From a checkpoint of a small transformer trained on Wikipedia: vocabulary 9107, 853M tokens.
MLP neurons of a small language model. Each row is named by its layer, matrix (gate and up: input weights) and neuron, and shows model dimensions 496-591. Each number is 128 + 24 x the weight over its row's rms, rounded and kept within 0 to 255. Numbers have three digits each. A neuron's up and down rows have the sign that makes its largest values positive.
After each neuron's rows, "fires on" lists the tokens most often at its 100 highest values on Wikipedia text that the model never trained on.

L8.gate1481:134122173171129142114137139126115094160094149159116095131148116112137143139127135065135139153142138163128115116106142137127091129128096121092083119142128112132103133119110140164162106114140080105107138132109098127114097139163115110103143131143159116145189136154148109108163120116101118092
L8.up1481:123119095079148086162159128125167136091109122099137133165150081145098143125159124137122153133087140174100115108143131135140191148118150118144118111109123169107158132114168126101125158164100132154149124121085143132163122073117124184136118119122127167124148142078121081153107166143142160112
fires on: " a", "a"

L8.gate700:148144104140135152112138166107108144117128107109105106124140119118147146157112103093086145146078129145155107069119087115074144157091097070139158110129137123125107111173154113124103085127165109114128109152104141108171137171191108088177147152135072126135131116135112138130125167122100136120
L8.up700:076105125166104163078107131128117176104088119134109116148134161123112094161112143155144114124134168164183161148127158082109106135122111143127125119098098079119135106139140142086135142126141139157092161111125135099113127147135163123119151131100120147132128170138121145168121105136127089121
fires on: "\n", ":"

L3.gate592:112155138120140135102121135160146136112101128150162122155128107114143115114135121114137130118128104115103069115142130149158140109127181121096134118164163126127103105117111146134135093168110100108129144120099170077126161132177137089131140087115146103077136108110138099151183110121133088082
L3.up592:143097140159151117142142140135115122087137192115131130139137141123133146135141147115151111118164165161129146105132129075160140127130102097130094120084112117110132120096145109134127123159136133074116136111153111086062100111134163162128091152163118150147165097142122109117121145131146158105
fires on: "1", "3", "2", "7", "4"

L8.gate264:134153129123143147122150083114116143123071095119114131127138112131162136139140177118073129148156156092112124133122102173145140121153110126129122134167172153136172155129120138114134131111095150109081110119128153134129166132149134130195110073094139145129120162125103135108126089118119130133
L8.up264:131156104116136088145148132143148157113154093127126160145155159136136167114138126082156119178134124120133140121125148098133078138116154124142162146127113135176125116110170139150106099121133130099114124113128132134151138134139111139109135149102135149125122153090111143132104117169081134111
fires on: " (", "8", "(", "1", ":", " /"

L3.gate2155:133126136146096127107118154178125136126100137110158169114178151118112090097110131124110093114115141131117131107133145152112142165097147107092150149128103148180127137114106139077114102126091131132171109135127105108093150171145146124129124110132118131140152120106107140122119161139081095118
L3.up2155:151173102166098146126174146141165130131176123144126140079105181161132093162121150129126131130130174153175133138097108124101133189147126081114133115178093088129101137098077107107137100136141103119146125122134128112136096122141149092126119125162126116142170095119116111083128143097115136145
fires on: " (", "5", "6", "4", ";", "9"

L8.gate828:135116164147091115083095166146135091144133182135130133145110118175139148139088161142161126117198152158126119102120166132135123102145104122171157139114115133109093113081137123130114164180094099063138140095125113113119117130167154172119151153121105085161122162118070096141103130105137111147
L8.up828:153139098142137084123120151115157137139101138102126129140148120109106148167093133091109153146134140181101139121112118149122144164140125134156143141110126161126133124108155135133096144097104109141119163117155114104120130093124151116087126117142135130142115111091124139086112096144151151105
fires on: ",", " –", ":"

L3.gate1601:189121154148101092098169132130133133131115143095137132152129080089123148140148150171157102090142152146111111130090145142101102142100094150137126147142119084073152161112167129156137144075117106128182090153099123153144159123138104136118129110164101152136139120152112146134129151141111099076
L3.up1601:104138126126125116153093132160129152090104159132112150109156127142120136128139119145104090116158124158165124107167121114124120124177113136127110148151163127099104113116120133138116126175099130158134142093148103146121130137111123115145121056136131109120105129114178160152094112110112118110
fires on: "l", "in", " l", " kn", "w"

L3.gate886:152135114131173111053162138148107154107124133141101134130142155111106154094132148178080143118132162134110142103088119140114133114141142101112145161128152138117116160167101131129089098114145107108142127124171140123164114163147137134142132090113111127114149114169127155127132139121136141086
L3.up886:138086111105093096117134121160112100182149127129126152111117109140142139112139102133163144093172136180155121124123117153161134100145133171181144169138134112133107118105096134150115104136122106132078162134112107062147161140125202105152089118108079147146166162115098088121112119146106101093
fires on: "l", "n", "r", "il", "br"

L8.gate394:148143106108135130140178119119149104156136176139084145137118173142102108154141154091161180139135119117151106132147140167148100122127140119170149110171145091147123162107119119145149129131112107133138171102171095087176164116116083121117173116094136103104107142113138137160150125151157150140
L8.up394:169130112149096113131107142108106081178115182137099123125113168155118128134115091146104121133127124125154122159160128188146137101153161133162133121124121105173118151151138119097118164125156126105111151155134166163135159102132108108155163133115108094114161082143110152168095136060141093112
fires on: " S", " s", "'"

L8.gate1304:095084113126140097131117085128137146137130112124112135093168153157139122138125121128098163126137103117124107104144126105158141121121112130155114129141146164143149109122107131104100137094132112086116188107100118136087147128144151108129143153095135086133172140142146135135116127144080098103
L8.up1304:113156091133106163150187152144139173148120158128117116117162118099142097121174169153131109139129167104108130137157167145126189115122113107186119112128139127163137120105114129105119125141147137153119138112164130147103100077104078128149085112120150146150116168100140097133170117104166157130
fires on: "0", "6", "9", "8"

L3.gate1894:096124115146099128147132181108134073173136127181146138153082107134132125115086133107111111142135115105093081118091103150149137169111104165120112117083152139133132142159100125135170115133133139131088122176145085102081137124143160135172170110114137145128116130130146138108145128179140147115
L3.up1894:139111136132121154097122154131125128133162103111161097124159141137165103132183171117138124143112105166130135114144133132154146151125090145133126163137134145126093102115151112049154141096127127104148130116210081124126092116149155167140139131123133144129150144110116130141121175095123140163
fires on: " |", ";"

L8.gate156:110076115111132091156104151161174110096131116151100162132123115105104122129100152154120096156087141128108102167135152115158102135109155119116144106122144157086129130111131145081162163147140148107124078116102164126148175146136131174132121136167106140126130100127086145104140149117180113111
L8.up156:137139156136103145127092163089135144133156131151167121096142132113164137111126168119134166109150131123158122140098123119103150109124104145086131115112173149114090154123117125121164109132147097111091108100140143131113149111109135156096118077173169104122119118124124111141149097145109119195
fires on: "0", "1", " ", "4", ":", ","

L3.gate352:123151114140091122097109138144099103131130089131157146151128071111094151092099151140120092120089120128120064102146140111135122132118142116117126112143116166107119137133144095140110129110136101105116140064081090173155134133108099112132136154097189146120181113136165133161144132106138162161
L3.up352:125126106122097120139130124138169142175119071111136100106132163118131109133159092127150121158130079082146125083121121112126153088140147139117129146139114144155133140132170136119095193147129114115140118093113134146145093133090153120110122087132147175127131120138173161107091085115137119139
fires on: " ", " (", " from", " Sand"

L3.gate1127:145166138130132148112119073170164132125082140121128117149119117135101123080117174156117116116172136104109100114110129138140129122114158130108163140103158133129141143140141106139081114135104137107146080112104128190115088148104155141123141179134102122113134122184154134142176089143143127122
L3.up1127:119104065127100109166102108143147108123123137123064103080110100162099144113140132137131129087079090140152109123153180172155143137108131114096148105091148124118110104072131111143119165130143128127126155101161127177149129151134165146112133121144129140082155163125119108138148133158160077118
fires on: "n", "r", "\\", "ol", "ar", "l"

L8.gate1510:162112103156095103125162149122104119136097102139139140113060108093131161118121141108139115123125111116101121083139133171127118085156130068108138084117124161078136088101181111156102150091092120153146154127110156117126168105127116137100146118139138150129112139129136119100104155157159142125
L8.up1510:119146107139089089055113151154138113144100114114121102138165103102116117134110131129123136133109118117122147129131162147142120149153147099099117139142092119167151114141136121119114142107137115146131104084136125151102144110150124123127145149110162110130137146120116105171131145114098122138
fires on: " was", ",", " were", " not"

L3.gate1603:134138102123153124075105154061129121135128083180110137145159153128140117100156118144134105124129083180134113139104119096086143152149145131152146117141130205102143143110110143126132145101156160126121145106090113150100136099143143125142171135104121140145116121114108142085142146108122107112
L3.up1603:144078155098142126138153116136111125175100125124106090145092137131123136115106131136105123166132159083146118129160122127140114126124146079137109108144133157142142125087113133110147110127138143122100049146124093119132083087116062105138113154127086157109106161126114103135106110059129119134
fires on: "6", "5", "7", "1", "3"

L3.gate1936:119082150124136154133111144147094168113137117113164146122119170133097123077138127125188120112119132150114166113121145171160148148158088114139161114140147137143178128126114126101123099165155120154119127165043125092084103140166099154182126134144169085169104100136097149127159159120096129103
L3.up1936:114139146123147144118140149083148118108127151106126139134158118123178121156175154155125158098134139153156129126095157150152146126139096113174147134161132133102095120161107053142126092098118159130150139172211099152138114093136098101099135148126132140145074114151111090111144113098114131123
fires on: " |", "T", "s", " of"

L8.gate180:122108125119128085085127153140105094169108135129138137121171114093124127165110125148133102113091129146112092100068092149101094130111120109124129176117143145135150128098120120140111107120169096084140134141142111085111117132125146125115126117120101156173142067155060138167108171157176128122
L8.up180:103116152148109065135135166130164135139090118092135099091141102100115113139113127142110128084127125175055127127134112120140126104107133145153121126092105127126208163129108115081110127171117134113113123132144131128123147101108087107109108099113100138099122138131091169138105128122151103054
fires on: ",", " the"

L8.gate957:165133146116127123096103136141144123124137132093116140158108118133144147149129165147128129136127144190120122124166185138148125151135086112110133133146089139121136145128126131130114155102126100134140146127173110164118092165108181129121114116087130123119121136101120178124179160155110128124
L8.up957:111126135146159163131120082108107108111112165115126137116098157079105112071118135181135105127161160137128106090110155130165122090132142149149136111137099129079143155145110123130122103120128108128106120162128131135097098147166137134155129107163142147118088083145158132144091181161172082107
fires on: "2", "1"

L3.gate366:081080135130122159099164133155139067124143146119105092154114148180147146165105136079119101125097123146121140138118109094115098139129119121099104135126120117122117104155112125121149094123164108097116161173122111084162181135108132113118169126122105136142096103094130114133178135137169160094
L3.up366:128083147163107140160126110126158124131114133138127155105084137109115083098180153151160120099179175145159192132149145162163131120191109113146150103167150138147114146107138117149160083142103135092136109112078089151132140139162135133122146125141144102118155130144145151156160121082106168169
fires on: "1", " to", "ical"

L3.gate1017:150163129103133157133121141133143138143136125187135163106116138120124115125109156140119118125156175126091131125085131101158163104202114147109134122129089114104108140113087113108110158129178124104136116097100096121110171157158062149156117098118169143080153069141105122120132118111157106110
L3.up1017:106139137101116119116105125113086119169136113124171105134150130130128150103144170111144106143099116144084156102175123134139152114148105121122151179130134158128152075115172173129129110113124186117147122163141094172123173114177106132126102141081167168144100088107122113157104151134109131141
fires on: " |", ";", "\n"

L8.gate1091:129114155120113118086123143112113126123066107122116130180144122132124113104149114129166121150114176165123154096120169110089169125127112147164182116103130199111112093120179143098121089127149092117114118173108141138152131120189101122119140158133126087131122114139138108132170098117113167112
L8.up1091:104073150113127148086128146119145129155108148137142147113181144147107126124109159103162061124096147095108147118116144132153165131132113129086172130108165085136116105102121161129132140103143104157139155080118095105109128094110130116161117120113132162145122083147143166126126108125169082149
fires on: "\n", " =", ".", "7"

L8.gate1846:092129141119078118119113101131160102102095131119113119146107127149132167156131107143137118137072147106107149114144121141166134068099127110137118141166116153126116118125086124129118093118120116130147181092112134135086153140118165157099129104137155166121135138155166132131164126143134115098
L8.up1846:145142143122112139113151135123104147133098137114106139111125102156143127107112132102107130065095122132102128147154099151142142124132135166138097099123162120111123177129136164133080143114140145109142150124167147133113105134137163128125089152098099111131163080093154130119121109117158108148
fires on: "1", " Z", " H", "r", "-"

L8.gate2109:113124103210126121114152194155082147134088118105116130164096162136101163130116142140131110152161100132093119096136115125144140119136096149147111137083146155141109102110121126128145146087130141119190088158134140086104109123181116114148129114112139140147096103138110166106119130115151118104
L8.up2109:152142150126094104084105177098085143111142170161106168094118122120166161161160132133117148116184080128137107122091180138144147131122116092138148131110185125101141108142140133116142108149146139119127146120103062163161151114137122170129120144140118066103157105120105157089138144101117122139
fires on: " |", " =", " ==="

L3.gate780:117121124087116183082099152117139124103126133118151142152122091132134104131092090145123121113085118117071187126161170116126103110142172132122129151177127125105088111149104102092131123095124121127102137134094113137134146152096129111135151120137137103145118125167115152125115134126169168138
L3.up780:124109121116104101206118144158133138144080130119102133138078165129152137088116103154102136148131127124100121140147103132119108110073105085112126125122135179141100132134122125122052104097152121169118120090158146107127087128119155150149136132099106143118114100137169150150126112142113102087
fires on: " (", "7", " ", "9", "5"

L3.gate660:133125176132093130122124106133105101136093154088133131119134138140168141134139197145100151086129121163126119139129129119142130135123129096140108127140113140148147151079112116125129162138131106112131125136161132104121134118126101134128123083119148110072165125143146118151142137097109169148
L3.up660:148117119144124122117087108134124171166127121130124116156154092159140092119117138111081104116116113129128104130140130152130121151130120113163119120112137122116163161148138173094152143155145103128112162137126128151137150090166136177174124131134132146126137157126132088127147136186151096154
fires on: "1", "a", "3", "2", "at", "ah"

L3.gate879:145088109137123116135136060090113135094121127109113083110101126150119186173153152163123108193147096120088114123101132158116123124149116143084135144112122191159102132135120116159118131073159145078158108132131118108147141125150122134098135121130097100155148143104083166143144099108153137102
L3.up879:162180144101110120157125113109144140112140139182139148103083116130103123131117125162093118097121129203133106157130114093125091097106079125132140126105193140135136146101166090134128138122083095138087136104157110197124139154130119120103163169152136078165128133122121111140101170112116127177
fires on: " |", " and", " GA", "z", "g"

L8.gate1501:115148138172113173103149154151096123086173139111178175165112119072145152110177146124118106149103119180107152117106103127107134105130147133093127107144121174111138121139163098152133119108132106099144119134128086137155119160160135114127115100098126122124088156138087154120109157138114123119
L8.up1501:161129108130130094129126093128136168109154118186135153088115117123110079138109145125100129141113156145129082098127113143154108132134155104162170111180159171140164091117146104140106099106113143110093149142118095109146119126139190130120142073140162145107092066107097145109127152151128102113
fires on: "\n", " in", " Al", " al", "2"

L3.gate2019:127128116124113087106095163150130126116162129136118110122126072157155138136147130150099105100105100157082143136103127130089117168137162135130162088122145101122119150139150141133145156114123113124134143147112118145088157111144105158173137085179135153102155161144141157135159148096078110119
L3.up2019:111126124187162115108112175105128129142151144144125128127144175131137081107145142140119153129160161171132136149195147113131110137150097095109127132129103141111113142119135092114123093135129126161147183107132140107119097090172138071185121133125128116133109121145148102112140144137136162141
fires on: "E", "W", "7", "6", "2", "5"

L8.gate532:118144121142104105137149091133084138129104102138145116127110165189111144097128142117126181153131121092130116074118165136117136145098106130099098088146096120105165104110119121077130114102150127139161106118125139168142145128186175121131168104100157140148103133131130142110129146080131113122
L8.up532:139086136145140087076083179094123098112135127110087109128093122088097125073120111112158175147145144095151115130120123134065124119161136120104133131133129139107150176104127134104132112144121111108124101143127162135103106085123140127112141155097161159123132135129116129106103106147144179150
fires on: "\n", ",", ")", "),", " |"

L8.gate83:135156100103108124122115198061098156176130158113137154135164114098169151081155132120122127134111088108163133097077126140099117139122138117148103144179164145121085139105150107125131101110133128133141132138113075155129136140120130126118150152129114082151159095141117134156136137096200111200
L8.up83:139116139093127137100136139135137101171117111140135156104136127189150121149148140156073132101123107096155122122106099122125146149100132137145116124129101115115084133142150138140149083133093120136120156132133132127143115119136140160133112136147125159094122110119160133076143119126142131158
fires on: " ", " (", "0"

L3.gate377:146097087128117138105115137146141115109115151146141125115143115149131154066149135130103112171112141150143123125110152130110078111104130131107140132145114129155155163113104116107123127138133139114133128096145137103114130135131143146139163116145121116139144127147104130111122166120125172143
L3.up377:086120131125129111148096117121138154104098110112068165146119115086160119146130120116141134105113123126104163113132188139103129159145131129096134132149107156128165129112120089143123145099092129109118123140122112178121155118181126153118123116114124122094113084120116155125145093137096137127
fires on: "N", "1", "3", " of", "0"

L8.gate749:114159106120107144151106105126167150128089094131121149106094132091131116143125145118165147147090167123144110154131129162143132084117148113116128153140100160124137126158104141103110127131137120134137110088116144083139153175141130097126108173122126091107141106111127120065140142105098143189
L8.up749:147140099111105108124116142137100133168151107147167113108132157100157146151107115103130150159121156079161107160143086084137141126105132085132104114108123123128093125095103154109158127110085086110146103088091121098149098147117111121129178123180132113121086031110103135107134108124127112146
fires on: " ", "e"

L3.gate1199:144104140150131149114109139126100131142102158110160116119143125112136109146131145173130081091132151112072139100146153118095137104132153156091100098151131162148133148112139158112114152126085081112132151105145121121116132141132110135145179095176154174148124098122151098129132092111125098121
L3.up1199:110149137172143139157155116121156105114124117147116159093157157119126151134123115115124111103088157114148150143157124098126115160112128154114141112163120119098115151145091164130140110105113132099181106115133104143133121101156129125125139105158124139138115134144147133066142129144136129129
fires on: "as", "'", "–", "es", " |"

L3.gate295:139115084153115085133152137126086143130117150151112120109129138120131135121124108129108127130128087103081131136146128123136155116142161132144140116112084178107149132150095151138151156098052125142108120133141157103118129127147111115173173117110127123159146135129147109125157134098121122130
L3.up295:136180112144090142144130151113113113103109144092143123093117120173121155136109089114125094124091105121161132118154123128140132166141121051134171085095125090165129125130132135131109126120085138121105149121180130109137167167120137149136124097148124132102154180102129104167105119149131135134
fires on: " was", " may", " will", " were", " are"

L3.gate538:137135136124132135152142157090111109114153118146134141120127142095090130139066160128121071132138167108132095098159122132122105081190141142155166155141103140089103130147079139096142116063102089109148105067136122095128104161115112106103136144128132134128119108131131082156102126185140109101
L3.up538:130152150196134143119134172141131129111198123105152180104159159081118112128107133113125108135090176128171161165149139076098117115129179120141132106161168103098128116153121104117130105109108118133160118107105113099121092136091123126136145171135114100120085129105170085129151118134137143127
fires on: "–", "s", "es", "-", "'", "ve"

L3.gate1374:161145154154163164093131088109157133156094139121159132120083160137119147128137136132164142172117121145139083118134131139140113095128101136119165133142138137119095168088162149151145099118098142126115123152097135159141113097143175124146138154180157111140141161156094121090146131142144089106
L3.up1374:102109103132131124134130102121165146101119161113141090122151111159069086137119135156108136166119103134106093130141144114126085079142135144127111148170118156094160153068147126137127094118101114126095113133096151111132134165156120136143111147122140142144125141149109099145145122148110092142
fires on: ".", "us", "a", "-", "at", "m"

L8.gate1057:166108128117079103097101118127137096140102129121093148152124128146192149111086111179140117115141134121138125104151135165138118120142129144144094150137135132141122104122142166104150101138140107131128110172060143102161127136105134116092148148106141107130121115151105119156156146107143115092
L8.up1057:065140121140127142086158128129152130130069129093155078149123096144173118132131127126093102117084102084095161101132144134092113094128144132122104162173141106131162150139147137150128129118153120104104118109156122134116077151136072136175127141151096170125094134104147162150149113140115150072
fires on: ",", " of", " ("

L3.gate1706:132137111110149157154153133135180173154146124170134167098129112125113120125070113121122092135103106137129126109089075091125115124115115165135107143148122174152118135118184135124178129126138123155137141109140145132129167114113131123114130120095110171152129134132128148113103132163125099138
L3.up1706:120155162143101135147154105168119149161126113137099107164080103135161136117105124137128109139101107156149112134132118177090115097155129101141122106156132115144139110069143116112142127128135155141133099176151157138114193156120113150156132135120129134160130147057135083124100135116132128150
fires on: "0", "2", "4", "1", "6"

L3.gate1295:072147093170107106132127112154153088147140188168086181097170128106109121104122174151108137140138143175107103098099123168132072099105147148107148125112124137126088165107104149129141115114107128119136110173166119094093109111089181140136125095125133117110154149167151147116143163106152142119
L3.up1295:148121105147118113136125144082128122140144093096122162091100149131120113142092130142103117110185168137083150163124158124106106098193141110127120138101120170133120135134144103130112149146110184119194139103139147128104162148133124108099125125146129129127133134166153144150110105114139152125
fires on: "0", " ", "1", "3"

L3.gate748:126138166110117146150127149136083094136132109160117142124128092114154106080103156132110129145110179109109141134175141094159145137112112112093118129148118175136139132141109130116150088108130096114132138120109103154153129140136129147120131136100148097146122143181105131096138117127126116138
L3.up748:129131175102123138153151106159161148146103147166166105168136138109146104119128151097144159152131115166098118078131127175103104152129136136091101155149079157183146129141137145114107138082163199134084125104091182161141167137118156094138135110135149148131120097122115138141077099108121130099
fires on: " of", "\n", " |", "ate"

L3.gate317:118120125086099101109143128107155122116126145150078146130115132135145128055126121118099184164104122157113103117108126135093086104133131175148164085130107164133120131133131150082137097098161121125126113136119148106153138118157140141104112098079138099142099149147139153147153136151127132119
L3.up317:151100134091114155166105133125175149144108092120142155148116100100133116131158103135142176120127142135127094101148159072131150149103136092130137134136145130114154146131126101107191129116126131109099149100083109114092123155135099104150178157125148119113148154129138151163146141129126140168
fires on: "0", "1", "9", "8", "6"

L8.gate1933:126098107141128157113085134131143128164117092132136105153119172152163146136168115110105089103135116134089168084111153156097106104153163137189168163119150183156143175114150119085112125093146109113150153104084124115137133136167121170127155133126116115120129104117087140118104115078110153087
L8.up1933:128150127146195143181135104076151132121125101105122112120084078164098102092150107108186135149162108131072115154131131161146135142142145127105140146164123104138141136106138113155124164108100126151099165086136159096119173128106114158163087113145095152138128134104100046089083141147156140113
fires on: "1", "9", "8", "2", "6", " K"

L3.gate0:168142189124147097124128144134108171127090127115144146149159155110094160119102074137155125129134165090161112090105112116102127151091150188109140101138149118138145119128142098144117109125136133094147160073102131175102122118164081158118135143102109110144159128128125175121136144130122113127
L3.up0:118106137106136159107080179132129112114113122110142152107138127058146096136125114118150139127114132137141111141105116085145128130133129083154107112111133126122152153154100116119123102123153126181142169143095102114095109145115129142096118142140139153147132143160123112136134091122135160109
fires on: ".", "\n", "-", " |", "als"

L8.gate1226:114137133124100149144130089150093132157145156140137136169122140156141136147122142148120135121113141120148130124136110140137094127157094099133164097124140092137120109138098160154125117149160112152149162096140090133143143129148119133120143120125120128130116104127095061139163105084133122129
L8.up1226:146137150125107133154136167155123132139131144158120134133135085125106187098141111170084122101130107128121120149136109134104143119139151073111111129142129100175080117152130124135159115119110125133146106125139157128155123132153179137120146125147095142137134095153163140133129093104167215149
fires on: "'", "("

L8.gate709:168137092151123086132085153114129124140166139203188158132100154136109114128094110150103146140144142108139120150120164112106109156150137114092193130121144107117094116147086173104119124163153134113127158149114103135086118100105130152090149120081144097173124149144085118101120142094095089145
L8.up709:121117068100111126122148108110145143142116174109148144137171133112113147111145110157122109165096145098129095172134127126133144146128140121131141088120162123114106143112126084135136130123161138110135161111162144127116144103140083107104126150083103155174140115076085137129150125121180150132
fires on: ".", " ", "7", "8", "0"

L8.gate2330:098127132095106142115141143134171085117151134180132150118131125104135149107136167065124136162144126144124099128143116142120113072120155130175140082172179070159186117096141142186139120116100114156171092131120149139136127081114147127107168126148098081074109141102127135153140059151163118130
L8.up2330:113100126110109138134097094161142095101112132118122178123131126091141124125125153150079123119145102119144090114127117168143116124136150122129114098115127148139157114134138125135132143128109133123125091088146119169072128114092159137133138121118081121095157118138114148124126108160189164177
fires on: "'"

L8.gate1021:089122076129109118106153136160162145199147139166131139104147094154150120112125163131144129164074117140156119150148136163156130117144131116104136143158121120099136107091114117106110165106111111131115117130089150094088138120131118115146115125152138157106136111134119145151175104150146128130
L8.up1021:148137117110088141134115160112144130116152125161141134139170150105118138125122099111100138141135150109144140150126127086106128129122124141111115159123145127142116138136118134138060149155147168127133154152147103130092161162126121148116158141139176121122119114160123133102145090109146106128
fires on: ",", " of", " in", " at", " to"

L8.gate1169:182171169125127160157125156103106148142141080146135150090133136118144126144069147106136118118118124103088143089144147131126125155104097128124161098121110129139142131148142103128114096130135107117122122151155124130153121110216122148145182134183122073149075135122117124129131139117118132138
L8.up1169:146111184124105137128114109142134120148115087135122119116083157168132138149143104140119110136148154155136101145124141148143174117106126122130147142078143108080121137079150119086090151168148108127119088117094103113164099120145107113117094120107149089105097101155140143122134162119148107122
fires on: "1", " ", "|", "2"

L8.gate528:112139123125146179110133105085160177175141157125130168124170148127149126127113121093115123148081082132107140096114142165125108122099135150147125152156140134164145146138116097099124135159118109113119123140144090122123132108180135138133124125111141124104129113110115116093122131147067117061
L8.up528:106095099137172129107158084124123142115135115152123104078105132139098097167107118107106124092116121183131112083148126149133117114118131120112159138117127121088141179129129133125094121153106133154161156133125167137093168144127109155132127162109083118108169087182117163123122168070131187113
fires on: "9", "1", " States", ".", " US", " Vol"

L8.gate2203:077146142131131123134177162144100136102097108124113150140114107128128097128156166139159116166168115139099106109145104110149159146135157169145132151110123153091108100149100122125118125141085138066146083146092117122107108122141116115164143099088136130168138115144161155124142122120175109104
L8.up2203:165140165131130115144135119121094127106118074108114144158153141138127169147122126108173192144119114145112161124114152191146135154060121110097118094125081082151088088139112144150095181180162158123164135153162143194150122144087131112172098151173136123159103080111139150160114107132117126148
fires on: " |", "az", "2", "all", "|"

L3.gate2359:109169169104097117104115112143112131102112131150168136122157133086109127100112144148129144110124107126165117143137131113168142158095153119088119144111160180120139132125100117156081148115133095072097160117130157150119124107148155124158160133111149112121187109117147116119118124137111123127
L3.up2359:152103159126125147099076124138064141116138131132146145171077117138147086094126076114165125097133120122065160093119139125160140123118149135138172120143133109069126108144112120123110123145115127114095123140153101075178143121159132121152163099076081169129138168136150162133125132099149070146
fires on: " sh", "sh", "-", " commun", "Sh", " Clay"

L8.gate1234:100148123121116142136104121145160114142138175124091183122123109079166152140135151076146111109114140163133119113160127097132138161122119149119137163166100131208159125160133143117121115104173142075162151170088125118109143128157140100128120117086126081140162098175101117111151153111132114111
L8.up1234:119099126105121121176127126164117139157069168163094105085155115123147161119110129115104133198111120147110098137108155081107120141162144157152097172116130108135158142124146113108102159109120105121076104102116135110139149125123099124110038133093153121145100104132136104099140104098147153128
fires on: "\n", "==="

L3.gate950:118152137160140134096112138151147121106142138144108144173156096143148149126118156167144132159112148114115103122140158107096152063150136128137148120176129134122118090124145117086146127097076103108131103133073115124129106118183150125103151119125098151161114081099114184109126141146142105110
L3.up950:169137146120126173088094128086129124163136121087115134114127117086109124115164129121167141125130146167119123134139136133138138116145150126144141117139155104094129161160102067151082108097113131138116118104164111113119131142113143094131147140154160120128121146136117111133140139148151164159
fires on: " to", " of", " than", "ist", "ol", ":"

L3.gate20:150145130151102123121166143169130084110090088171111137119119130139155104145120118059089102138145108113096118105123110105120127147123118142108132116169127168156136109155161178135111126170092131115135136138148102159135129149135092131155136117115148128146088124102133087093129134093157138106
L3.up20:148094148091144081111128147094145164107117092122112164103084145164116095127148111090134128137150143127108133105185194117158119141102163091124103125143149136148124153107155126124092130095155086129127134122075118152094120119134119094150144094128122105118091134153142114119118153099117118122
fires on: "1", "2", " Fem"

L3.gate2172:128120107134124154098121110129166124141112171135116209150098096145137149143110128131137090139160098208120126139084097142138136115136117113099158178139113091123162145150174112088127132124142085135080112176109156151119132121126164116103160140093096101142130150112120103115098130145135104123
L3.up2172:094160126161154079131168113175091102136165143188139100146087115112126138094141127094100131128110133128109098156121154112118121123134124101084134185115100127106121162143152106089105161113115139137099119141146136140101147107119118108147162150139139127128139101158111118077116133119103105131
fires on: "\n", "ar", "t"

L8.gate183:113140164110131148139145088130135126151123129129115103173137133164157137093103158123139109178137095138140127146099130150132102114130135160115144160139114176149151137154138126093147145156145153118158134120118116073145131106146110105104119073119153145130125103119118158155122132121127088091
L8.up183:140110175145117146149110117106139140101090103106138123179105138103211184148157113098134111119146107133135118118130125097142118151177094153138139169123148109110134145151142126092168155145119111130102142100146145138122134085127170152101096099116114127115157100107145160136143136148113111097
fires on: "2", "0", "9", "1", "5", "."